{"num_attention_heads": 2, "num_key_value_heads": 1, "vocab_size": 8192, "hidden_act": "tanh_gelu", "norm_eps": 1e-05, "qk_norm": false, "bias": "all", "parallel_block": false, "init_std_qkv": 0.0395, "max_grad_norm": 1.0, "warmup_steps": 200, "final_lr_fraction": 0.0, "doc_mask": true, "dataset": "wikipedia_en"}
MLP neurons of a small language model. Each row is named by its layer, matrix (up: input weights) and neuron, and shows model dimensions 16-111. Each number is 500 + 50 x the weight over its row's rms, rounded and kept within 0 to 999. Numbers have three digits each.
Before each neuron's rows, "fires on" lists the tokens most often at its 100 highest values on Wikipedia text that the model never trained on.

fires on: " also", " which", " that", " he", " and", ","
L13.up621:524512491587532498484460443518491487467506417491431528419510408529478404447492426580497515494500490461570446485534551484576404496547445539441438585467490538411529527500570418466578531566516468530482430434431483427550498471433475489527533566474525507544409458416517533458512503492556463412

fires on: " of", "s", " in", ")"
L6.up507:492461464470531495469478593481453474541495483541581555368466482521470471543526547458453424474482614515515521419460645437432500564456522490609408479502468506520493564443547520472612485537492493593405433510508554526564457475495474533492539558509488530536526491487565459491517482492535426561

fires on: "n", "t", "ia", "s", "e"
L6.up24:493553486538463509550479499452464427436520517477374495464499532488529444547473513506498405486469496539548464438471504460405488562563457521364454547543478419583542568508542582501453527391563466565586455402494503555513494530547455469557569463563540567515533465575523494567478519568428421537

fires on: ",", " di", "di"
L14.up569:517525541553484484463562444451540506450469443493552510469460433490405491529494473547384495547554474438466520421488491489510473435479510460427461556559424442454396633565571455601571538438428625505582545530471426455546470441458525462540602456549501487555477521539421438447446447612529534590

fires on: "-", "ed", "ly", " |", "tic", "tle"
L8.up158:559563557531462496428466479588505484531442593472466570503522526523486427522457468500533499487604539481463487497448505432465492435535463531432554586496503495602464470454489511508468503503442467414618512455599580474594472526584414479559550513567456422481609473496543521564453511529456481470

fires on: " of", " in", "d", " into", " around"
L12.up82:549524553547476424588426498466542443477573439474575532395494486535464598364505443507505566492436429582606458488581510576507534511480515506464488504536412504568526512445454522519551434568547554457550581499496530419381613514488501512506402583521446473472524437521484524514528456482484524494

fires on: " in", "ed", " were", "ew", " of"
L11.up361:477476535526376489497445450490533478459560444476523491509496487492525538433450498493544482475498529433497480482523581537470454502487550605446498511566442475406477543504523490535497523565523526483607592511525667511562535620465487497566474576467442388482476460488537598471557546563481558466

fires on: " a", " ind", " un", " Ind", " uns", " Ins"
L18.up70:536469430437570532429452464506504445478634498554521565534483466599576434500452527470468450499581545517522593507503600501482514590473478501451496484424559455519543506536564565511501468535366506499562464443533576511500559464508462464422479492504535615491489470555464584493566440547524464459

fires on: " and"
L7.up625:559516518486523533511460523505399544554428525543501455517456461434542414524502502493562564442604475536518495517453543595540468432470477444444540579543460552445428511501552535480582570448511483493427450547494444549446556560457504484481562534406571427510447479545474509499423561452569523492

fires on: " and", " or"
L2.up386:440514499480587526544558493531518431521563503461444630583483475525533478513410433404511444524454485480477522463496536539554520513432560588531458476452487422487461498461520528556513475397585482484487435554471463443522490434452590478508526391509500597544389562541525393522578487558461495536

fires on: " and", ",", " listing"
L7.up526:476450412400484587463455599543578467536456451538534612478540504542493465537487542423488574576490520472526512498516555503571518565461474555492515497396465473456403534456556515531475528412491515568424439523443457537539485477459530525466522602514506538474522511498501515511456562532587443609

fires on: " =", " a", "=", " is", "(", " Tal"
L2.up176:505420626476546438503561478354604511506479556480547685525526431575464455494433573527454495527520448497485549539458498495489473483465459540547502508381511534501521520595490423577481362516498479444520526477455499490569469463502517412516508531458454521533520422535550443531552461456429491497

fires on: " born", " Fr", " St", " children", " Dr", " Rel"
L2.up4:505481434593467512569471527504446558539631534448573556509471459524511481446439531450431527501515484578568510503522411523568376586526536503465473509417551416500576509573488526430441503486436470417485458422556510574478626387380483521556452481470508470478473535523422505408510485523469448557

fires on: "on", ":", "ty", "ion", "um"
L3.up468:471541495526511554573492479565472576546531534434502434475490560470481556416493484529518433553407422559532492364541514496544460464504577572413491548564592536587536562495517488447467459481483433449392492509537519573513491656487419577554408547555503444452494481578513493466428500516548443562

fires on: " \"", "\n", " (", "-", ":"
L18.up116:489504521537372485494538544447610477504510467481394420539482448489510520425578481512452512506463515506583606484574487512520463533514436646511486474535444452460369476475553506548477574385586581507561624549559487502502488570488446544508497490483478532454547554532402497492485451520489450543

fires on: ",", " and", ")", " of", "or", " |"
L11.up449:469464530447475468497465488478461536539521568476508535419538433484464464458531473506563429389504454487474439557595516527571467448491492447457508667472528538537435564506493447586472478451506481390568532562488481568419512516532525473535550543435548494560488496471552537582559452429506480531

fires on: "'", "e", "f", "ea", "la", "’"
L8.up301:472514550587526471377421531445509529524517510383598519513515440480575534522510359465417523363474536511487570478504549498433445584445492486469562405456456460533559564455534527568436521513518481572540502476519513471520481493433376519514547562469506514502549514543516483516529457512454495509

fires on: ",", "t", "\n\n", " |", " of"
L11.up357:544494607528520506431545421478542518506409442490456558430554539462469558544447468538539499562508525418498502484573596440553508558476437568503514570501437540379472531532481474568486603478531560464494451516548450520544615544477552391518577516418498476574415479486463521465536485419516550491

fires on: " of", ":", "ici", "|", " in", " as"
L7.up293:422421535475457509504426472562579444454463542503477442493468510493516545467501491538560525496525408436486504494528437405386574444536409572526558549511494548415467513454461401540446474505555519501479530467505432521550488457535471409565551585538524525423533547450450548482548586472465549495

fires on: " |", ".", " •"
L2.up329:442509516468560452468472430527545514607485532483469519516537423467428415501482491569520517453580536366576501444520534491471466495476398457485485539549427479472457527458498535534410447502529445416439647504506437501492448513484475546574414461436523518526596501520551593575512533503525512527

fires on: "s", " well", " and", "-", "ce", "sc"
L7.up463:481560478426503456404464449580546448574533486583454509506460535503531469521451461497551525573650544535402515462510457544507530500513538466446583449433485537492396513485457461446545509456539519525451516394504549435446558534520538502432516562454475481495435443525490501512557514581535509501

fires on: ",", " which", " have", " as", " made", " that"
L7.up493:507542495507544543521437469499454431525602476523531538515560393410507447482586460462621510535453612448456523504569464527421509418476552525527511521449378558454477459500520402502495477494471504550482519520519564418503515510501480511478458507488533516487565484455538536528559556527435545548

fires on: ".", "-", "iller", "our", "pe", "ipe"
L6.up267:491507504500456493415502522604476556498448592468453474452542438368457552464425431469442536582479513557520506475561578528581488450459449512533518519348526471567524445549512473506427395478481486508453473507466444551501478588548440531545424510518551484478538548578562575558435551544490483581

fires on: ")", "s", "\"", "e"
L6.up185:480487447420405547511451515449464498466570498503442455510525471478501505444459553484475485529539529484447439524583495455559488519477527467486466372610426457520523532392568506526554426572522491544436542545491499538535530496510500393444540446546432521594551539567454413505540469499426467529

fires on: " was", " (", " is", " he", " later", " and"
L13.up262:564472490514526515446421517464458544526577437351447522542501514514531449510547502474533537377457530547494504535553515525576512501568555594526514530474495467369475473508471521532555518448520457490449527493465583420503488483463529570494421509517438476520573476479508538483481495459518413437

fires on: ",", "-", " and", "ll"
L14.up298:488493491531442416445520463504508515510542496462532602492470501408480474475499517458598479470470426401425523406537464471549524424506567544506469484493531626457417549495493491484507581416505423535457518533443502413463530498580524569520470551589548460572544503506544613518430443510508423515

fires on: " of", " to", "-", " who", " have", " under"
L12.up310:535500520565511424516420564505454577477473472505458519451517411475561574457489497554532482452563505430541478435478612419502467528569574430479500471478482502507462597517542499457537502588519521556537560443498439380496504539503465526577506506549556458465438419482589633560483516452521415483

fires on: "-", " |", ".", ")"
L10.up603:401536465539521410452465566654564489519445510452514552562514473437467514536510423537447437598571563545490457568505474415444460534517505475413507468489485414537519401503561507538443546525528457493512474488514516459457443475505485502468462408505571518526518490461500486585559474572494556496

fires on: " with", " of", " the"
L14.up369:449422588503577507549460526482412601493479504509506451449375529469578452553573498488578501476501564501486579582570581447475449473563535536494371475553459545433545536522586409550575571492589435452487404507537513505512448541524528474536492521460492551474508468524555408507559515502438495514

fires on: ",", ".", "s", ":", " that"
L10.up332:414548457459478533504425487524530550550577507477459454530461510605442451426485583469484435548501610537534404547564396518540553572485491472441528501506420528521437583423564475604438530452538582464554481410545504507516499564529631449390507492472544388511463444533481526573521498557516491494

fires on: ")", " States", "em", " most", " first", " rest"
L5.up39:468433397495503477455489559516515571522513529537586611424450534453570450463442494530570500446600484433523582475425616462511496542504478482450467436518356454528451563469560525582487540558504494515475474558438441587473505528540525517522426560502501529538489510505520566437591502530442470415

fires on: "–", "\n", "19", "|", ",", " |"
L12.up176:462434341533462500571510548552576494493523566422486486461475529503464414525531438515465474468540427546579504454454426569403508416514453580483433477569501449510479507512544462508543490504497429521506643532508520528464380566453570508557524498482551479517444556555424493484566507478533490545

fires on: "=", "-", "ly", ":", "a"
L8.up290:463474451496531476525455420519508572446496407427528464542518523450486455530482448587428469528672429551438479533493540459492527506473556481566528504489498555591488461530538457540608500555423504550462512469525461540501604574508415543464472543525524491566505431500561498656555444486566493590

fires on: " and", " a", ","
L13.up412:545546493466501535554439507509463537520488389554560471532488488562453498594510463562505533492520482542509486560587420469554544527435574496494488432513552494532447530447520557496477443425530497439544454566464483455422457478524470505437529488440516501576482506533589482515557506573451512538

fires on: " with", " for", " by", " to", " of", " against"
L15.up186:445532489473483444541506442550402525531640538449555474523541497542526545491562505512574508522497518601534526491477474475496488569514568552524495512473432505429464537466468558435547548439488419526523471458442452537504563494570514475541475568482570375453561457397505558572554397489531554524

fires on: "\n", " (", " Yu", " Ti", " anti"
L18.up286:594475462528503516533452505454570470571475493445434518527496505443444507484605461479519609560484516529441538466508422532614396460455443510540545516477470436516518461555581582544485505444555470411501561419538508435533528514425526534511389489498492504522560605473484497426442491531472479504

fires on: " and", " or", ":"
L12.up462:408500516445584520452513463515536513484551458548511493597547511437436436442385523462566437584572514534494458529475456543583512444533511522506501434475547425611413505449535544504471512458592590551466486484478515476510562576487512580517508443465563545543422463497619565490560433604455489525

fires on: " of", ":"
L5.up484:469516546552509463476367586498561459447557435478536555537528420413533422526519468609478462457474395485528518561538503604437504545501460496435495454518464470510547510475485554526445506432518496573555532583536448446476479475435497502524597509547529355607458424516538523525459543510484484561

fires on: "-"
L13.up632:536563466490414453526487506543536542522477521584471538523457460465570428529491441500553532448589500453535534497417475506541441552489569491474460528469490497468486459454549515530499480575571430518541611439565602498423526501461432585517518565543560495368532454466525570575442514408560505424

fires on: " and", " or", " a"
L10.up195:606520437493516474529514488529587515491501521545559502492466499512499530579369523516577532589470500519443584463477497434563526448399523614530477556432530468513366540495525511451472403418493588478498475513498581547441454555491461430528464465396521539518544529578543442644464560536480483461

fires on: " would", "s", " that", " which", " to", " who"
L5.up482:518407595505513452458470541480518504475536510497481540479531566611500510523441568552540536543547501560475455469548475509522421422539468491434476466384498462466516586488639512510444415523448543491508428520505460557541481420502485465525580564555513526529539430533482479531503478390528431544

fires on: ",", "=", "."
L18.up297:433454423542521453554514493569553483450499430461550516505438480453428514522509504626597504455496509502517482492560507502445518456450541462442429535441371490398491466500489464505499489567504502524505571457394593559454481518383551496440439545442515480511577453495435437527499484438517454572

fires on: " that", ":", ",", " said", " stated"
L14.up187:514513550535568537532493508508530513424490557502483399510540470608484444447510471601585521407520512454502495482574490468509532481478394508430384517510534485367496500440559556440465533505471513452545543405439527534404510525472514495449416552509535455507520457571493479444573523502530476550

fires on: " took", " included", " While", " stated", " includes", " Ker"
L2.up184:428400524494506537486489505398522580517459506456468500556510497435523480425487635461554508499441401513557496649529525496568579528421477451550521463437432559537477457389490461583438336592437555556556476520433480530375461525430540505474462561442579445451574511553511506496475483481455593472

fires on: "s", "ite", "e", "ar", "are", "."
L6.up383:575461544486560439501564418566478455471481529580500536555525545498412506558504445505502450413517507501560514431523553368465478588485509497552548583468517461439520487528487553515494567480534429589450533351518456489491536472519522420540493552529497523529532477590465518544561464580518369579

fires on: " On", "On", " on", " May"
L15.up380:494593434486594446465575459440508453528483534415493440591566498572530471461610531479424589535547464510548524565502445467551409466545521545543431466457543551521471527458429469481470573490451476475448478514493454574454464528475485488498516491433561454480557519479453559560450480483438500533

fires on: " to", " can"
L3.up630:519474530479557503483519531500598453469418442569492509466555434504492490572432550508425580472464483389465448490567491501461478461540455517437539466551423500499501479525554419474473419458470560529578417472470488486579514430505533512492529545512507540570428544498544458465492477459534466528

fires on: "-", "con", "\n", "/"
L6.up69:436496453588460630479500518560593533535533506547514441432483489484503567537506538437523509470452464470576583388484487531480525549535574541555548540521463584503484531552467481556613433537519413456523533435440511521585524488506548468486490575537445528454484502472487554408450486536464513497

fires on: " and", " the", " or", " a", " some"
L10.up267:572567471521541472547494517485623539511504558522572585537474421599463426519372457516514523479481488466565450433492514532519571472485555556532430472533408495518471562464470486452482464457521491401494472422488517449393447546536396510440488412429629434564462481479538478507537518571543503446

fires on: "s", "ed", "ly", "F", "id", "e"
L10.up402:450526600516444464448427501497485518486539501398525551512541532474464468560538532551522531442588605399357532431512398477417605479535491553478510502521505570480429535494547453559538403483462463501544545454595523380560456544483464547502495589582527549484504608545541459572507427482519440564

fires on: " to", " $", " 1", " and", "W", "$"
L3.up432:484435545530500556430551554475381578612483524578664466417487457429544436516471454444566441516455427523476494515494534536491506526447500513520536513556410499540480491505499617450537472502489469467474516487449494491506631511568449519578475533357528406536522482556461415474504533539474480522

fires on: " such", " well", " and", " even", "See", ","
L7.up238:407458573579500521505374507497556465493484521492506483518528455372587521453380554504573579450501510555470505406547422398574462498496449566592481609489513502522480528569545471501504539437566509494477402522493465522455519519501528446550498542503488510514542444461516547526513528505488379396

fires on: ":", "t", " |", "ic", "ing", "–"
L10.up508:511509445453479501557534466544462531518481532418492503448445497430536469467556518505496387500498550490482609546495481613473567464533533483480452487580553549463453493507533478503475491472548485529529534512493506519501494538498544476509611459372518529472440480545517512512503519484465576498

fires on: "'", "/", ".", "zy"
L12.up431:500573473474487541497457474574511490457473590414463535492477458496507542571587610481493421495555478589450548443520549478593477520450466484466472355440523467581444486471548524518437480528522422450600532477491458519426450495514485485447580469494531463499509447428461529484467476399375486506

fires on: " and", " |", "|", " is"
L14.up120:461455482567628458575493448566509467466536551448452534440487515456489423554449488491522534512527450534499591554425441489635573625488542461565484526516446443486443472467544431545460427441456560477499506584482421461521536442488621555480476494410469522493513515494583602629450480398504505465

fires on: " that", " It", "It", " he", " I", " it"
L12.up348:576508388509537487510406483548545479504492491454474548424466388553510469488546486518517524422439517500597543519582386480535419521646427444505482538511501507535553528488574461596490496568431476490484487567575535417462498477416570534524560517517520436517502487456413543487506578507542467571

fires on: "-", ",", " and", " On", " |", " that"
L14.up575:504484424551501525456518452517464490407585383466451510560559531456452517458559512533400506571490424564553487445449452549510546483515521503542426530460456491441471563560542476465552540528474600458452512594485478497528462516437364402422551522518574511487485532554512466558531522565501474437

fires on: "us", ":", "ia", "na", "um", " ec"
L2.up345:479580426617596536498481467481507477514446477552528481584570498482509504498464506525476477558453508514507496456504522498492464464448503544473516543535465450490488599573509468465456467453562393518445523479515451536542424460512497463525429487590482508391513501588531531519454571403497473568

fires on: "a", "y", "e", "i", " of", "o"
L14.up326:447528502464450577468448448451520479504488492435526499483474447444553512506519426504497478476547537542460515556581508460503495433457538501545543424575430442508523471374627435440496435430496531548479463477526484531448572541543484432497406533451516512561434488540506493505468437371531483484

fires on: ",", " |", ".", "W", "w", " United"
L15.up363:500595479465511546377519476488538531553618616490536473499524550533490506507474525436486486491493451549502448470486512544591531624538475507427543476435458435513430452509489441556463534573541550467478553519497506511522458477474519531448564462524551474449561435488538529507421487498457384495

fires on: " and", " with", " in", " at", " during", " on"
L12.up304:463472440605572512552397506538417566526485473432393467471501603505527468491495437456539495480461553534476484598569553483473451507462559527549525500516507573491442595497581475512542536461411564581449493485573442482555563487504528436507527582456515562558453507473472515416573548507416523608

fires on: "\"", "”", ")", "'"
L9.up557:486551547442448605548487575524450481510551556487586471434504508426479517482410527543459589508473452507431389455589498454511425500451517558536556469546459529523530477471493443504574456508472490471548571444580422458476393474514474403443551496562496551518497569401518567555582401512470511582

fires on: " |", ":", "|", ";"
L18.up66:487437546558530532563482546537513517423557566460478489507440404470489484493612436447493431460517551639677503593502466450536454515563522461463453504438451457460482531426535497533416613524428433569476636541507588505464459570519545507524376509498462493523569461547485461499509562450454435542

fires on: " also", " well", ":", " most", " later", "."
L9.up89:513437462543565469552474468602502497406469496507489487508466514478439454446494531568499566506586453576553460512470571513475421525522522556422461563498418483464486487611510563448528494552556460513467558430452472412487587475436416433464569522497546459514513429478445476517529606456524432515

fires on: " that", "L", ".", " this"
L9.up103:399439421439445572480427498618606508470531524457475510478468481507397533496397506526540430512428556564496517516524386547459524528442534500579549496523525498571481461425474496513451412592552515530487553400527570473481427513499481514441499564524485467495421538488506429560542519521470498432

fires on: " of", " |", ".", " &", " from", " later"
L6.up172:502449525583481504544518577456531489504463504427516569540522429459465502556519508469472410466400524467522424513559544563534481575475473552431407498533384421437531396519552467458470533455507510610537468540493530462513424531499492447533484521490553434567540499595526535526464501407448525529

fires on: ";", ":"
L2.up397:480554535551437551453550635489561480479652520454466492522447456547515536425476537449528489537527489513491464514465519492465548485414522470521491511537580466526576445378498475510566484510430530497492500531520460462399478487469542441470538471434454481543470530633544505488418513488467545496

fires on: " which", " and", " to", " who", " married", " joined"
L5.up64:434436514485561652445482572558499528507489458551479576478507538520521460510500468489493586547464441559516464503493581495494499477507394571455495404507477559391534533483530449495563537447513520466479361494441518518597534470562495578460495565445509518449434407448512457493493428602555430572

fires on: "e", "i", " e", "a", "u", " "
L14.up315:479505544563491558509512407438553431438500436448487506530427501483556458395510534465433510535587452499441507505533491570556450541521446521525506358622446445449520431488489481511413492527535491515479504526495470555410463495468524536536449477519456589432412512543548526537492474438484484468

fires on: " of", "ial", " for", "ication", " election"
L3.up123:432465596593621449527460529454505614533501543477447471469457439565527438471562463545637533476591484537413581474509522421511453453438437546515478554347615436492532501529523489463482432413460433494548481456568468474554548555520494483556506495548496523454492513512571505475514567500482510544

fires on: "d", " to", "t", "ated", "ed", "m"
L14.up522:538519559500512559463561394557528466474505477496513520408501516535515459490511496479529603533494510444547474507521535468592516405489566533524520538498371537484508490426548496410601437434441650611640497437512481515511478466562522519523567607459479534459493448520469550441504538538486466467

fires on: ")", " and", ",", " also"
L13.up31:465505520556492452478406485654493494534466435524465497516500545463476444490413481473587531483523463517454491563541462545548533522576502520550498506569596564464574528493443455587550548525535450522511405509554478424463504469523621494553430455536516448582447436573487583536520531485422432492

fires on: " to", " and", "ly", " him", " his"
L6.up331:467469557478416559537530543441527493579544520535549554492588465440535420470508622515480454608559481478518411543522490515527432421388510587518493459492415474493473472532524440494512406487453504404487439473513506488591493502524526517546513526414515454553466512560589482383446480509503376513

fires on: " of", " for", "'", ":", "|"
L11.up160:450476582474520517453479415460524599497546581461426529383560514520551533472551580457481481477488416501533549451475474442433427515583527451478511535458410508423542512447468459519538456545439454484529596415532482424543486550544466557495471465514533388524570464475566576528509470502501596522

fires on: " or", " and", "|", "+", " |", " ("
L9.up479:556509450569573535454411476574626485446433453451545564491445446459374472529415482488515450495498369497555432510456466502527557508423409553518494542431510494521490548494468497468541471629477518505525488502480535375477513566432477598441459459481585486483515572546536498557509432533516407534

fires on: ",", " and", " to", " also", " he", " which"
L14.up394:507496559518438544544478509563428482542560406466427529499469489460531485475502458502549535488404550565487501526514503554480510468577439524539440589437405466455513534445499403492532538461462464568464505454493553456378497543440466597408560532468531490562470426535446642473438495531477437571

fires on: " of", ":", ".", ")", "/", " from"
L5.up311:421548492559586428605447523481548451527404518551445471530575492534468508528428494527461465515517456463449525493599524543495450539510421474432445564568434485512508532540549450447482394409529450523488521537538462502549457447498512431544524506465495463589563442495625549534494515488451509534

fires on: ",", " and", " |", ";"
L14.up323:448569521547473472446405535577523508506492584551502570442607527523548501483485526511504489521459493453432539582508538565578481537531501415443502515421486520464501561441530469594469481421474469485537422598556415528474507462512559521447441588446502412511451514455560567534460468458446491611

fires on: " (", ",", " |", ";", " and"
L11.up593:458546546491478534505511492468400474476584435511566492530486429493544456428520546507500417570464516626551455542556526516484502571516523593456443566468407482457533514474466476467549545462617486578503484590450500568375493572576568579398448551411516513501353478472504531542530441555481557542

fires on: " =", " ph", "-", "–", " #", "Species"
L2.up620:410533542413502498563469544500587478564474487543334570460421512474461504447458519471503566569611460562439473525543525485481410609526483548410583486448462528477452528515434536521550560556516464582438531496521554456522409514536557389570411555377506465492470429423541428481474483434522492416

fires on: "-", "'", " billion", "f", "/"
L5.up389:444430412557485621550529504553462569446472413518467551482472504479472521466575483566533552407488529457534556523433492562464526559474478534524513554494513515523577539509567499567428416598526452529528531467434466418537567476524487536467539567601585478481521508393504529480467511461556442454

fires on: "\n", " including", ";", " include", " 53", " includes"
L2.up311:456557599481502577494450564491550566457490535476508516575556428379479480466554521543506534494492461521547497565455436501490451526474462466452499454485537491517493448516524600523497621463491501577420588552500441495450519490415482458601580508455465486509477523502518563482422444613588561640

fires on: " =", "=", ")", " career"
L2.up422:460458561568521488532524456438508496500445455543577586459570494542506445495418528529441485499533467498498465654478498418476503573451438471537546438451522510487435541531549504598525456535504413502463452410431482552587471468473534563536624487561508591482434533526492469558539486500491471501

fires on: " |", "ly", ":", " (", ",", "ess"
L5.up384:481478469477435554477396489487510508417424509537554450477493539391532474512449468565519527590439427524361503524500546544454513552411579518528535505512530586503480478559636519486471499501485475476480479445491454543464475509584563501494461528511427526529465522543523518546518506457485491561

fires on: "-", "=", " of"
L14.up58:519519500485455474494487466570528514576525492482428455406478513422515466527478522502548533439535486436488521475448510530530433515507477533492495590548487530523586400486498437465596459543512515451447537395438463483492509466506427510447496563486540497383515557453512544586468474487470512482

fires on: ".", "-", "f", "'", "at"
L7.up499:448497450556496486350487517566466467518525540413529528492557472501490579561507473489489518583428502501488540452559503520557537549560488485472491425488557483496593488447525477562378499491480391542545500505507467498453489494441569566506485492477502432449549514512514577509537426462484456472

fires on: " |", "  "
L2.up108:504541476481519525446531498528507446497535507437549534516528472450391499489515448683411515406443475440516413437535517516420460565504442496494423454530392440449580477510573551489481516463470466491405587538530508459531519538480486509565521502431552474558597433501474580528565485407560425447

fires on: " with", "ing"
L8.up15:497602651477490504497447551513395492580513467553585441547487435474518512477536465496554525475541435512350510613489494449423568563554491587474531446528471517440491474466430437542561567500530546514544425496607405592504508498463487501625528507446541461498516414495504429548622453545519550534

fires on: "-"
L11.up607:515543514397367519540528461596609474594532513514446404426483526510501479484393485501505471663508553581557504462458509462515534567494499553400506408558544577571443462513460539467532533437532466597511468500539529478482502546595505454516500515455461540479486528447522461555512513515448517458

fires on: ":", ";", " which"
L3.up474:492486541541421545463484589533608539433617552481452525529617499490548464490458438492482517533435354438424493489456479537481571460492553497451461478482596495499514455502519528475514492558505531524509430451488438483526455528493533444487486397420432513447425539602496547597432456455505457608

fires on: ",", " which", ")", " in"
L11.up525:448470490474489453465510538525508520508482486414457568390480563518534574531538374525449441536527469435469426417474513573569515416490589455493524554520490507524448515503531499528548490550490549461525525457427524456497426662453489492543454483508550431573450516439556495420359430527481512536

fires on: "\n", "|", " in", " In", "\n\n"
L12.up146:497436488505577436625514519468575467518585543504542428490445509571551554461421536651601469537514472551500510468462457493612471474508441507532477453438567510453471511485496438526523471570561483568548538480510369546531451490560411431519421575498526528538580504551402539483479476470486535496

fires on: "  ", "\n", " —"
L15.up167:441473471512519466510438517474430528460488506510529554535421524489519535471529542509472560457470503437571550485438492452419573472505472543470529553523484526455477525473493506514428657437477423529418549521490428494471515533549534388544496431488491440458498584475541625407472436474544469540

fires on: " in", ",", " of", " June", " until"
L14.up570:542559505503537458563534487600563536417574501493578540458531495557508488443521459548414502477561385561591438527460452547567492493461527532473495502407458469476453546495511481528532508532498533518525551460501542525528509610495466515639503584481497491548509538556446569582488547460547452464

fires on: " and", " a", " of", " member", " deputy", " director"
L12.up536:512475419579496514501483445541506465439501499530573536506502534576504458408552467518544427515532415503464457517469556481485480478414609494510482561437488496502434566520547462556428478427538530467561449612471478468506488438460565429531515558487568561524476512546496500564530592455516538482

fires on: ",", " that", ":", " also", " |", " on"
L8.up261:446484491523538533432591466500525468515557410468477458474460553561505548532441468501512499521403505623592475496523547519444434501575460571477508674482500514345564494583463507442510498540489471474602411513496559535421497559562538506429437556502555472512431464565466539496529507523537495533

fires on: ":", "On", " of", " On", " |", "born"
L15.up96:518569485449527494472570433566576507462593479468446509509474519568530497458565420493425578513575414583542422498469442584524421497591488508519446492375524464503514558491546551552516493541483487493448616516439525496419475510523534506557485514504532452509551446521540526578464533497514575546